config = dict(
    hidden_act='tanh_gelu',
    attn_scale=0.125,
    init_std_down=0.00235,
)
MLP neurons of a small language model. Each row is named by its layer, matrix (up: input weights) and neuron, and shows model dimensions 16-111. Each number is 128 + 24 x the weight over its row's rms, rounded and kept within 0 to 255. Numbers have three digits each.
After each neuron's rows, "fires after" lists the tokens most often just before its 100 highest values on Wikipedia text that the model never trained on.

L2.up643:106154095160151074147159124125132129111113115163106115068135154126089109146103174137104200113143102143159122146150147113125122144124164149153105151151115094119144152110125106161138106115103140129134137107117137139152112116179128112081145105092134115091142135101145106139144150132091135096
fires after: " (", "″", "°", " \"", "\n\n"

L4.up193:111133133129119079127141134149120118148151143113094132132121166146132111144130159134136132099114119074162117117140118130142094160120166171170071139119104171122127147112082152085120133156187095136104140097111154159101123126065119091149114147119163065151086125107170118121109087107096061120
fires after: " his", " her", " their", " average", " living", " with"

L4.up752:144135121090133141120118176102118114140145183164128116156110157151131139130099086156115107141190137121098135124127134154132147127160111096141162140099165161112177100129127151127154124173133121103124132099154179094130140141140139097093177180132112117094124133140089130129099120130090145134
fires after: " U", "S", " St", " Jr", " v", " c"

L3.up721:111138099121127179160140175060107107136156163131131118130117100150124127124099151093123078137143120150153094149128139142120149116149171117126096122131111140151114109143170112125136133177167132112123130140117157149145095145129115112121112135116153105177107078109094140094100114083125131089
fires after: "-", "|"

L2.up32:158083057106120115105147111091087135115114148120117125137138155140130132160133126140126114088154099116166103117133102165125178093138105170107149151165103122125131085150107143106133130137153108141143145143119124113096148075135104134144120121149124127094093140144089101178177127164133160163
fires after: ".", "\n\n", "'", "\n", "ed"

L8.up14:130146144105142152179179158101119122138112160136150119135127116110153131127142138151126177119141125136121102087141124074141117107142083134106109121153148125123158111120129111091083103105139112124110143102174139149188117136122121151154151177103133119090134180133086089130097128120156105130
fires after: " (", " the", "\n\n", "="

L10.up91:107090114106143145132161114138099151077130133125146169144126156170149107057114130094137076091151142112135093151131135114106119176137106117120123112100162129109133117146143077122206107138087134126176140125124132134137163117163118096095100124109113146152153117143142109116138093158078155143
fires after: " |", ".", ";", " /"

L9.up533:148113145113152084148119132127134133094128135140119114128147092110135164135091151144105125166138155099150104076124130132149143110119155134147103147132099151139117149113118119127150102091142157149172146130148144134168103124143125148156112163143097120114102146126121142119206134091128087137
fires after: " =", ")", "-"

L4.up717:081102114119155088114136096102143141129116148151150123130157149131150183138091121128139141117130127146164118127195123098056122103161137158147131097127125140108106133138133149106156116148128107115143092105159166174157142100149157129118127127138140124136089155105170124137107137109170126146
fires after: " |", "|", " (", " 150", "ies", "s"

L4.up3:168123096108130119188087149081160149129144133171080102149128175095143115129148123094139135145121147102134121129138108158114159120109155062167106161152145142078127126138140110122156076107177168154096160105117151126113149104114100132127157144127119119159134091132110116099095140133131123112
fires after: "–", "+", " d", " |"

L5.up608:121137139125164125158099143123105104116096137142139097128109124127113187162148114118117143134126103125129127121175098134172119108134099102146140193116159123099105097126140087093092121158162119125130129118139174119093143118144113094114091120128103136134143165159096142121090132100110120112
fires after: " the", "The", "Early", "=", " The"

L5.up629:112116115126132122156152137123138135107159121130136151133151120140159102143150117144095114139154171115143112127150118133105102141180081164098117132135141136133134150109100060116099117097148142098153119101136172108145143137136138120121164134139156110184114167111133121137083122137115138139
fires after: " the", " in", "|", " ", " Cor", " of"

L2.up308:135132138135127147148072104113138208142118118116125125127142131114159126131111124147099174105114115127136091145123138087121141102142158155165126119130173171111141167148110123104153126104127134115136170143174125156090137100150136174148103113156125117161098159130130160099167119113139116134
fires after: " |", "|", " (", " →"

L2.up120:131132160122165114138091135145116209081122137165140121084114089114150135138103143110122140125122127097132100152123078112113128109095160163119094083123120150108081147145059129097155144143112148121163112145126159149117124102159144131102150149115147114149153092146155145120124127144117101110
fires after: " |", "|", "=", ".", " the"

L10.up714:150149166153109111150180107111092164135079135161128149129142131157122109175130132140107137130125140120101087110173132149159140138094168174112132099158107132117160120120130133101161136066091077135127126128131143118122076145148117103126126106125135108123110139108076129159112094147141113114
fires after: "'", "-", " a", " (", " ", " an"

L5.up61:095130126085117079125148135125136110050132116125107109096091143114113152143120098117154117160126140119163135149127114119105088112144145102140084177123084128105119151134140133124105090111118080131133195114127114118139127133123140107104160108125112128176098112160156138129165118144160156158
fires after: "=", "\n\n", ",", "-", "\n"

L5.up209:123118108109103135132150106148145152110158138110119190179097130132124150155117149144082112146112151112135109117124108177098132114160156114148137138133201115117109105121146138123103136161121094123194162144131155131117123108137061171097136118098122118139104147124118109092095130149082110127
fires after: ",", " New", " in", " of", " U"

L7.up506:146100164089124134129120111118125209124135096115138136155159071096094153105117098175134130156168138146160117071187119133128118109086149109143130127112151146109114136152137186100103120118090138111127086136130130119097106110162134149102117136108116133106139114162073145147164127144132154155
fires after: "\n", "  ", ")"

L10.up494:131146142167110130140136089128114123120133135145138161141112139158159132141125130124143119121142147110132145089117106164100140121140126139111132127150094148104149138145113154091151125173139129086111111149122083134159135188130109126155148163148142148128111085136101111162133120154110098144
fires after: "-", "\n", " |", " ("

L9.up337:152158114101141137127109110150137137153139110129090128130084152149160163128102134092084169163133147095119118190165152169117164142158111157128147132135118093135122170134143110117126135112145127147122084059077119145169125124161126152077082168115109120112147126129113140128120135146115110164
fires after: " the", " to", " a", " in", "-"

L13.up210:115145165104128108131119135102179085132134120144158118127111134162149120126190105151125171141123121141113097121113121095108158077148109125136124155135123158126120118147150110050150138169148148144129105144143118093125128151131159148133125142149169130112107118116164112114120100151080084133
fires after: "\n", ")", " |", " 2012", " 1987"

L13.up200:152096140111124151139164109103137168094155139088099146111118132133136116120139094063068093129107188133150117110129118112098142146143109167104128143128120122167129134112109152125174069085094098130099117132122118115109090103179151123118125151124117132141128149141114144161150091155168099126
fires after: " |", " (", ":", "00", " −"

L5.up273:144142128086152110113120147113116103122123104140093108127132190130155133083147139115180150148092137131133091114149163107075140119146164121154123128117163116146143121136091168139119132155133118143138139084138140087155097111147139148104135096140129138163135131092150143135119159145158075113
fires after: " |", "s", " role", " the"

L13.up349:125097118140119115079143138123149121124097102099139151124171187148132160117126113137118145103159104139127076093125130161085104101130114150132146145112148113137134150126137141145111142106165115134135146113104124115117106114116148110147128114120124138136136103114127122125185125054139110127
fires after: "=", "\n"

L7.up251:117126128114162159117134145076093088102144136111138117101157137125126088114163116124122086164158130152154154173170117173110073133159096129120143130102171109094149129146158114132114116139086100089128079132148121111141099122118109107163136127104153148115112112162156141147164116132131135121
fires after: ",", ".", " res"

L5.up743:096123153152165143138193139111155114115144109129163127152133112115139095152098136097135091147127145091107111107122105089112145097123099122116117143173124166104157125149146150107121123083140116087125116087127135130091073110112127123097156117188182106157125144118121130095096142164157154146
fires after: " |", " the", " (", "%"

L8.up123:115116084132125110145131117143107102086166149088125179122125129167135141158119160079116162131163097139125114156184085085128113113157116099123135112112163124117164138096159135131105121088116125139102091126122104144119094111105106123087118122151156079105132127146087137077128138140157087136
fires after: "-", " (", " \"", "oto"

L3.up735:121163107100144192141182154092142127134134130147110088176149103118134121122110181077113130178109112152108110115136131143121163116145175136118143133155096128141127128154139149160149123155163145133113124156106160134157103160110114135124124125122141109153118097129087119121125078093107144101
fires after: "-", "  ", "0"

L2.up670:135152119133145135082136105109115130087141113132144105107138107118132164114156104119139113136161159161137132139127139141133122112109078111138145168149101130129113179158092145154093125107092153150117117136169146074119158127164157124157093125091129154160123117162146081107104134069112103150
fires after: " the", " his", " |", "s"

L8.up527:136075139126131117128175107109167163094133122128156140142131118132123138149114114128098091145113121129150152138134111131134116098145098142149114134121096190098140142183115152136104110160129128099150146125096148117126122098128135148153138107141128127139094139172092117105144115144110132089
fires after: "-", " the", " on"

L10.up625:127136150119087099143123109099139095150148146123141114112140118131133135112145152143142122125096137105079151169128131125150095123143141141103090153138099128091138166140144086120146104140171160127159122106117078180128116121138101086099143113104093143126120141146148111107115199161109117157
fires after: "-", "\n", " (", "|", " |", "–"

L3.up195:160116124110156098103143126156105153156164130116119082131122122109160119126114160146123133110176137150144100101101119171125113115130157131154084123143143137140128133151151140131150123141109165128135123133120124131135089124103135152109124161136131125142138110117099102123144123099173136101
fires after: ")", ".", "W", " |", ";"

L5.up389:107164134103104070133111161113111134137148074146089122104141142150119116153120123118140115130126119087126147125124138118143169151148164129127092118131107156109124144133154148134117103128177112155104165117147128128091117167117134093156095113153140150155134108140149138154095130126140155094
fires after: " his", " her", "s", "'", " a", " their"

L10.up237:136161118146136157101116178165128099131096165190122135141133143140134066141122125110140138132131085130123127155129093101184145152152110086135179095143144163149138145158147122098127119136138134125130131113129098149053103134142187139076091160135106172119154126142111145091108119123110144145
fires after: " is", " of", " in", " are", " was", " the"

L4.up487:158143120151121092082117157124113105131087135118138105144138137103095140144118119127169116140140128117180108114143094130126108107106129112134079117138115125173176140163099192155149086110083160108117125114133082101128149128124127097114135130091124113147143135155117158135146111182139123136
fires after: "'", " the"

L8.up234:106141135133109132162124155104112134122118128117169108124127176102128147166146142156119167142113124091138120096158140105115125187159075134096125124080093114126121147193114124142163135153102159140129084101117147122108093104134149109079130101127155143122127113171170146126111107150122105137
fires after: ",", " |", "  ", "|", " ("

L8.up265:127157130113129128133113136140128133129152150142164182168080149128182141141110162143089130152096167135125166105112116150100111115106107091128162133127150122146147099085134104110124114147112135135148153120150129117106103125178135139131147088127136112150115157109079141133146171133124114157
fires after: " in", " of", "go"

L4.up650:112141081116129101105128135142094141103103126112140140129075136123091114152118102110156079177124143121131131120103112150123153106097167125164146137122168159150115150138103134135099128149106119126122128069131141091136148122120107163148115143155145106161168157160088155107095137153135107171
fires after: " to", " the", "hi", "'", " j"

L10.up757:140098113146142106102125123114143150082095142139140166167130104145137121097137158085073128140140166111142126129155120140113160147154127183134143130124110147128092126123132128146159139147112141092067128117111138116103158104180102102125131123118141152164101159143134143126128099115112150114
fires after: " |", " at", " and"

L9.up485:139136119106139117086120168141141132146124128153124157092148118141108080121107178106141138149147103117106125142131100157140109139179130123108135118108107164166132159123102141121150178116035155121123138082174140142100159124161128118119098120106222133141133126130151114120098131110113137086
fires after: " the", "=", " constitu", "si", " as"

L5.up386:111093114148159144127158162066113116153152166102109124133135153097094171172153119144140124150110110114116109164083162114109099152135119129108159102155124173159112113145109160176143150139083116130141128087104151140101114096170089136138142158155159127125147156141128152129112109116103091112
fires after: " the", " University", " |", " Modern"

L7.up17:081125140151156105150139138158095088102173131130156136133142148102121121124153119102105104156119132128156144163111118127130141164154132121126176140145135105091126142126141141105149114129144116121103127120141120136070107118115055082095137131123164145128121108147131103131190127148139106132
fires after: ".", " be", " Be", " o", " °"

L3.up315:164153124105104102143118119081142136144163139081154162121137127100138174131180104124121117174115118093120118131141119098120103164123147118127147103140096121101132124204130138107117150167116115159109179111151113167112121129154150139158120141084158124143130121092117136108157144119116153102
fires after: "–", "-", " (", "|", " in"

L10.up600:140116140109166084146184142093137157114154167130131140110146136110142115087138162108120101121139128141102130121144102122132159132127151093123126150132158135124135127179068158133144114172085101128146112124126141126113118096107062100100169140115138110171080137119174168124125128159117082128
fires after: ",", "S", "C", " U", " Del", " New"

L5.up1:126132171101172127125118162104103113083149141124152149171130092134127152156157095140142171146121094164086114133075136144110128120120126135084106100128102146130130160176086111143124186119160118139104146089105166123052165125150149131157127156139123139147158122094114130134098117128076116119
fires after: " the", " The"

L13.up123:125115139125100129129130117098116128091131089163157129170191120140140162088125138072152142174124163130114115125163101121109076113133172165113154134100132143114146172151101106152106113128097174124118166075140143146092134132131101123106133152112148119115134119117145113143100102175168129157
fires after: " |", " and"

L8.up671:101103139146136131154154122139093147144055128136163111118144114114148136136095161113068118147133109160139113104102168176107139102140172133124114139163165173129137149152156125153128114127127101131140127102163091142172149149148132132130151120122144110118113119133104160123129120130135151144
fires after: " the", " in", " ="

L4.up664:138101117159144107082140104159170135116126121120132126158152120086111136110123155115132194112143113183130187122141158094146151115142099122111104124091132150126148123118133167123104153110089132131114158093126095139092123154137147136115100097111082144143115124122154142142143131146132130161
fires after: "\n", "|", ".", ")", " is", "\n\n"

L2.up123:129119110107115122074162120144135152114110171135135129107108144104116126147094109064079098150088116151078120145136149152114155110168125129134096125105116063131133118098121139128113154134124176147101115161134120154129113131148142156120157159117167151119139115134118126153126090127154113114
fires after: ".", ",", "\n\n"

L3.up604:158132133168099138140106109147102118120129173110145100124168156126129130133143103095142145146169125064107126137173119095135087161112112096146177101129154191135157158116142120120129128125144110113146119079134165161140129168107100131114118102148143138186114113083159141130116053163090114133
fires after: " |", ";", " High", " home"

L13.up92:082130148166154142126149121176134114111086104112147151139130173131121101148153124129134096084156101114125101123142120096120130155152101158165136148100169086104179170121068151142140154094119144128146138161111142169117154140123135148151142128089115107098099114138134142148150139083128128145
fires after: "=", "\n\n"

L4.up597:139185140125151108113155126090139121136154131079111087094145166097102122111141117138159146127072110144129116159133113084146150115137122134139143129144114122109140130139053176116130133152077076159143133120140133114162138101156135113162083114072160101108130129144142173129130101139168113134
fires after: " |", "+", "|", " +", "–", " U"

L5.up674:161140149101118148130145106113136099162111140121164094099142158120141125132165102102104103149146128120117163109140128145140143131162118130098137106116145136080123125127077092109107091106126106105130100152106134105093135138148182168113109073161139113138129084158115143109091125117092154156
fires after: "-", " \"", " (", " under", "In"

L13.up757:112126136105100107194130127093151135125210127148104149123101172129128135118122128120126100129144128132140163110108118101141134129128111128103125135131085137119156144126155115150129191133187153165104153116140143129146135096113146130143158139153146114129141103128142094085135142126125130098
fires after: " |", "F", "Billboard", ":"

L7.up98:142163139081099134123081111113076104103179121167167108123170130128172161113115146118130113126143154122080129147106121162064137129151167154132098146162135133097119169138096125101147163130141106115155142099132142118141147157147130139134143132144117185155097114133097110125126135120123181151
fires after: " It", "It", " it", " is", " |"

L4.up483:131109127143122132150115116139087117126134157134147132112115190187105121108106106127106118154144125143127108095165101112152140142104091107124152113113140178117109108123134114099164170172116125137067120123150132093118135095138115140117133115111109111152073146135096080101101090101142151130
fires after: "."

L10.up323:111127180130127124169138076168169111102105073135126089135113143122132132081135143171083104151184125129067150165121088154128143086108122159153102093131100146121095112159126164100150148137142113112153119092089108112088122108130123146120094155121153118111110113138125161143124094154134122143
fires after: " |", "|", " Score", " Cle", " Double"

L8.up289:124134124159073114135148138074122134135133138122139114117064145167123119132077115111110155133122117131135141149154109171161150141128133171133115098101132146118134112136172121114129154122100144127130078106142170089156122111113120081108139137135128117169129142159110147067121104138138121185
fires after: ".", " |", " GF", " size", " par", " N"

L9.up448:162153168120110141094152138096095123103150146116099131127134116149100143156157118116082148184125122116141111179138141159130138161152106141157139168109141064066097101129137111131117109124104124139162126106144126083117085147145125151118121137105137167131113094172148137129128114131070096123
fires after: "–", ",", " (", " and", " of"

L8.up414:150161115148090126105160146153123107138112105126168141143075181120131131140086147138107103122136094153092115169149165125153136089115115103126067122156097078147140153090174114163136120108151152137133110097102094128068149096151130129127084125103096122127102169107107145168137143160104149134
fires after: " the", " The", " in", " one", "The", " a"

L9.up298:154125102137120173131166142157113101152133133117128187105088140135152104127118102101173068118184131137096150084097143122148123165117139071114095136154153124117112128104156122093144140140127115124111144138107140105098117089112094135124128127119109121172131132143107120118142109146135141121
fires after: ".", " .", "s", " dis"

L8.up154:170133170104142095112122108134067126130121141118110161106119135155135143124160152095091113155105145117136117152104074117143126109110094115179096124152147143096079122152142091153173133120131131141137117125153159117136154129171106136111093135099139159164179087142153130120113144173115145151
fires after: " the", " a", " that", " i", "in"

L9.up10:169117143148140070095135147121160124132120142104122139167173126133141108113141126099123094141147110120131130160101142167113110131106120169073128156099197142148107144142131146170132107100181144125131128113079105120132157127115141116128128137163158165154140150140118156135101054125122151114
fires after: " |", ";", " o"

L10.up37:173101135103182151126115109119156121171105106156092124138130155068095114119163056121110148114131117160114092141098111134152158108170097083120092102135116112124101142178158099113116127122111156126128151085138122160117112115107150103121120138139128165117129143128108140189168101133128123118
fires after: " the", " of", " at", "1", "2"

L7.up622:170087130152084137126140090101128145134136137111144199141098135128148123155108137145112138104149103125136095082117166162103178107126123139106089148124107157144103115125131125114126166114128139128106163066110101158102129136123144113156087114135123157137092093111163132109158116135148169153
fires after: " |", "|", "-"

L4.up622:137174132162110166125137122137120139144132159134125126133088096123137126098090169114144064119124129128107098123115135099104117125132137136089102145109136108140149096115138131085150145188133130148129113135119110109163107116098115139179148158114121184090147080136156151129125122129212137124
fires after: "."

L4.up245:140094103094087145121147146127119152153077157133115120146103170094125147116191142122152158136135150170165107117152121075116125113110157142131135204094149143071150114124114137064164141127130109104109115113140126116116149130148141143189140114148118153124105152163106087143094094120135109144
fires after: "\n", " (", "|", "=", "\n\n", "{"

L8.up655:158122158132151161141099141122139107151143140182168165113130146123064118145139116136138166118127149139078124158090144076152104139162100102112145162162084082146125089116145099154126167121128103134107128111150120138130144110133150118147112112115118120144106148089123152145149135106180130109
fires after: " the", " on", " at", " of"

L5.up185:153146144117079107092184114173133092107133101131118144124122134090102128153137164156139101153112124088137108145095129153120145075149112135127123147116108095136067159151146145122082124110077128099147128140172137172170095132168139113127107122134107186127158107160115072166148145116073114144
fires after: " of", " in", " to"

L5.up4:164125082131124167132163115118110114101153152114135083128090111144112151140104177112126105133101151125175133156166135086126165112149143153084089103090127140159149118147134078113115161182167163119129077124161129130121107118151146133119134118080166098136137091119112136063105091138161158125
fires after: " |", ")", "|", "  ", "."

L10.up139:109139127085113157128174111107090120148113125112136105161120096148176128137116133119140114107134152126104150156119158089149130123114106173162105131081140150112121138088115116104116088113106138160111141114139132133115128147189082079144153128139137089144138132124105151134158087134113120143
fires after: "-", " and", "–"

L8.up758:111138160113165146136177155083136107107173166111128126115121105093122145138098130096123133130119083149154157135120162123107142115139154120096136117115164172144097107142093135100151191155143137154087110110112134120155100115128110109115142083108151125152102058128100159101078148093132169122
fires after: " |", "|", " Conn"

L7.up691:151108108112152108164125111134104169150116159125135138094115174146133128140142113102115136151154119124142178106143143103115132120147136149112117135131102070125110164099156113109095121137139133139147110140122099165127110106124150112083138134110155110098107099179078139139105135118147149151
fires after: "-", " (", "/", " micro"

L8.up342:139174120106078110102144147095077085084131121093134182122124141119101147116121140106099104143110183171158147150141150140091127148176139156141117149101160116116141104143157127146142106126109114126125147073114134113147139129132145143120145132122145170115101163153143139112133118138094123144
fires after: ".", " |", ":", " was", " to"

L10.up74:117138157133093129156125133099081111107174127136096148113149185144112104098117117126118147132150138107132077162109148115114068117144135145137143119113132118133135166125127085136155152142107137116092100071121163105173110132138162162141160132108139131137137133125153078128115151121102115146
fires after: ":", " |", " (", ",", " were"

L8.up669:122160145122138114122122105181128129114134151135139153134131145178146160139146145107127183173168113114129128101089064157147097155136077112136109108113068100133133115140118088071094127136136135133146154109163140168136097167162148185141110132139081131121143132154064087125115123139102141110
fires after: " in", "Career", "Early", "'", " his", " of"

L3.up143:134070131101102102112125122135194166121121114167117092124136102119158131146161141123118112145128161115134137115148126080149135123095138113150087116115116187106086123171133123105142152151117086106130096144111126130114148158086134115093182151124132099128109078134083114105154080162156105114
fires after: ".", " (", " as", " |", "F", "C"

L5.up757:127132089136101115140179100096142100085149097120155152108183112134124122062145145124105156139103149087094120135148139118125138132128143139119166124151092093132142137141123103092137144115089097091090135129190154142116096156176126129134078114168148094141104134154109132088131126147111153128
fires after: " 0", " |", ";", " 1", " positions"

L5.up259:091142144123176142176110140119096153097138162121110094144111139097122138143146120147130144137119156128185115157149142125094107115149073113090117120128118113138111100156104122162093160151128129137120148145120154101108135114156155123125107098111158161133092161134090152086089142106109145118
fires after: " the", "The"

L4.up713:113095106109148159163132111144114118092091118181179144137112129130129104101139104071121119132138170143124126092139138111099102151110115108119131137092113089076119161148077126092174061131139122160147104133111117159108127121127115121114127115135131122127125088125095160166085132132107167173
fires after: " \"", " (", "-"

L10.up239:121113182098124145092140122139153149074171089173126164142121155111084156135133138120145133116129167153140118087143091099172142157150121102147125141152116130121150129128124149086133169143129105137078115101141111103127133150129166100139108077142112140122139151097143115112113104155149072164
fires after: "|", " |", ";", ":", " Team", "\n\n"

L5.up213:118144093107154136146169124087157156137174127111120129100112153133138115160084109108134141110136099088141126129126083160082118136111129149116139082109112158182092143148139130130093127153152150154136136137106180110105140103134134158098148134128108145150073175138077145138089165125147095140
fires after: " the", "|", "  ", "0", " |"

L13.up190:113131147118095136146151104128129124142091132155170147099171176158113097121146116150133119117119110169159120125107141158118141054128117130125101100165134127101168136116139126095116150121126087154129176102170137142143135112129148156117127145116079150181073142079094124124133111125150149113
fires after: " in", " the", " of", " In"

L5.up19:137127122155136100150135135105125140127102112089135110058129149124093135129078124077152148147126101142136112130177080109100127191119134103139109096118159153120139144108140113110124100130105110134104122134159140092151117121147169145139142115102154163151107104178118091134142118151147158150
fires after: ".", " that", " which", " what"

L9.up77:142141160161085121078151123126096133131108104120121175148090150125076153133126109150092130111115130112114098126113140158099158135161127138128117125146133101092154125133143142157151147155123107136122181096133097090178141127094134165105203157071107116142103114127129098136126156124151124135
fires after: ",", " =", " and", " (", " to"

L4.up106:143145103136142141080132152127082144138146101103132087157105127093148156177142115119139107135148123126132086075078123125114152147121138141123113128131149170194098141122153136139146133140112147105180141148129107111086178113155060113130129149125125123142159116164145163129120151096106141173
fires after: " the", " The"

L13.up445:118135141141101134100131095086168120147118164120106110115140176135139113133150131165136090130125135160136125133129138108123109115100101135152113130163117121158084122087149141102119115148112132160129118140177100100080112132145100121138118134147180091091130140164139109118091055168112124112
fires after: "–", "-", "19", ":", " United"

L5.up175:101133081134160166158093135115132130115171085111178125156090081091172105144096115169100118121147138132107123106107139137139123113148108126124139107144139127154142123130121102172143107142177122132132170113109160128064165140201089116111142122106112162146146171113143120126119115085077103115
fires after: " the", " The", " United", " Liberal"

L9.up323:145130123136172134107172108101139106139119150121119124093132101109145107107103158101133119161161104149132145178101155119172130121157168115087083139116116154160112089114066111130153123160171164131082129148123124125127088136125105127116150068160146148150082137125092098142133129117154126141
fires after: " |", "  ", "%", "-", "|", " 0"

L10.up752:123107122135101145122093125148173124115149154104125130116143129117120173135166139130152088138128131115096161174092144120121132149147127163104118098138101165108164113124139126108114115137143108149123146088115118165091105103094104109125153121142126095128102117124075122112139132122098090125
fires after: "|", " on", " Got", "–", "in", "ed"

L2.up654:144170093157132103098096141122145146126100128096112120148107155084137105116104168162150097152142101100098100140072154123105072130117137142075129106107149104126112097132109122074112176138106149146148134127146120121139128096153122121112093161106118144159155146162144128100163138163156099152
fires after: " |", "|", " So", " the", " Representatives"

L2.up13:090191125113132148115135165100148103127136148115187125086121139083104113130111121128087162159081099167141102108122114141141123099130153129150094116125128130122139141076155133143153125093133138114111117121096121142143113132131115152144123148154163109138123152167111105174112123089138079130
fires after: ".", "\""

L5.up512:141120181059177126107098113110106163102112121113135089123085126081138139169145099137132141155114118132098117174118111119080136167141140099159143128098124119168159133123126147103139177149142125152122142100146104135128111103188140116126123109106144104156093160111157195158111105087096134107
fires after: " the", " Institute", " The"

L10.up638:132142142147112164198151095120118121107107150105110134178087125127147127136156132137139154108130122127102100116125120147148137106111074126133156128094153145120125090135137085158180147139087135164121117149121100116164123139148130100126135107075116184119171117115104149116143083132137171175
fires after: " |", ".", " Votes", ";", " %", " GF"

L3.up418:158182139136160113116124140121122140178166122126121131134159178130131081109114164129149162148087148140092104085133111099114100112132161169124133126100123153140116098115112124128147117167110101130116134143081129091142104075170121120144121096153138125139114101135141150097155100125120137127
fires after: " |", "|"

L5.up414:098103125142156135129106158111110093080104155135116114149139137129104107159143190106133130156128133143129111126114102119147181131079182141130091112163118151100105106134131155154119100097100135154158105139153143155147102117113130115113131135142147158123140137143134101151115147146137139110
fires after: " (", "-", "'", "°", "2", "–"

L8.up335:133125078138125135143149074134119132159103180156111148147080169184152133123160132095132164089146125082109116161136158063137129157160112134091163112158144119131108155141104093115129182113127077134118170119085128124128117165144129114152110098090178121150118132128117105104130105141114138153
fires after: "-", " (", ".", " /", " Peak"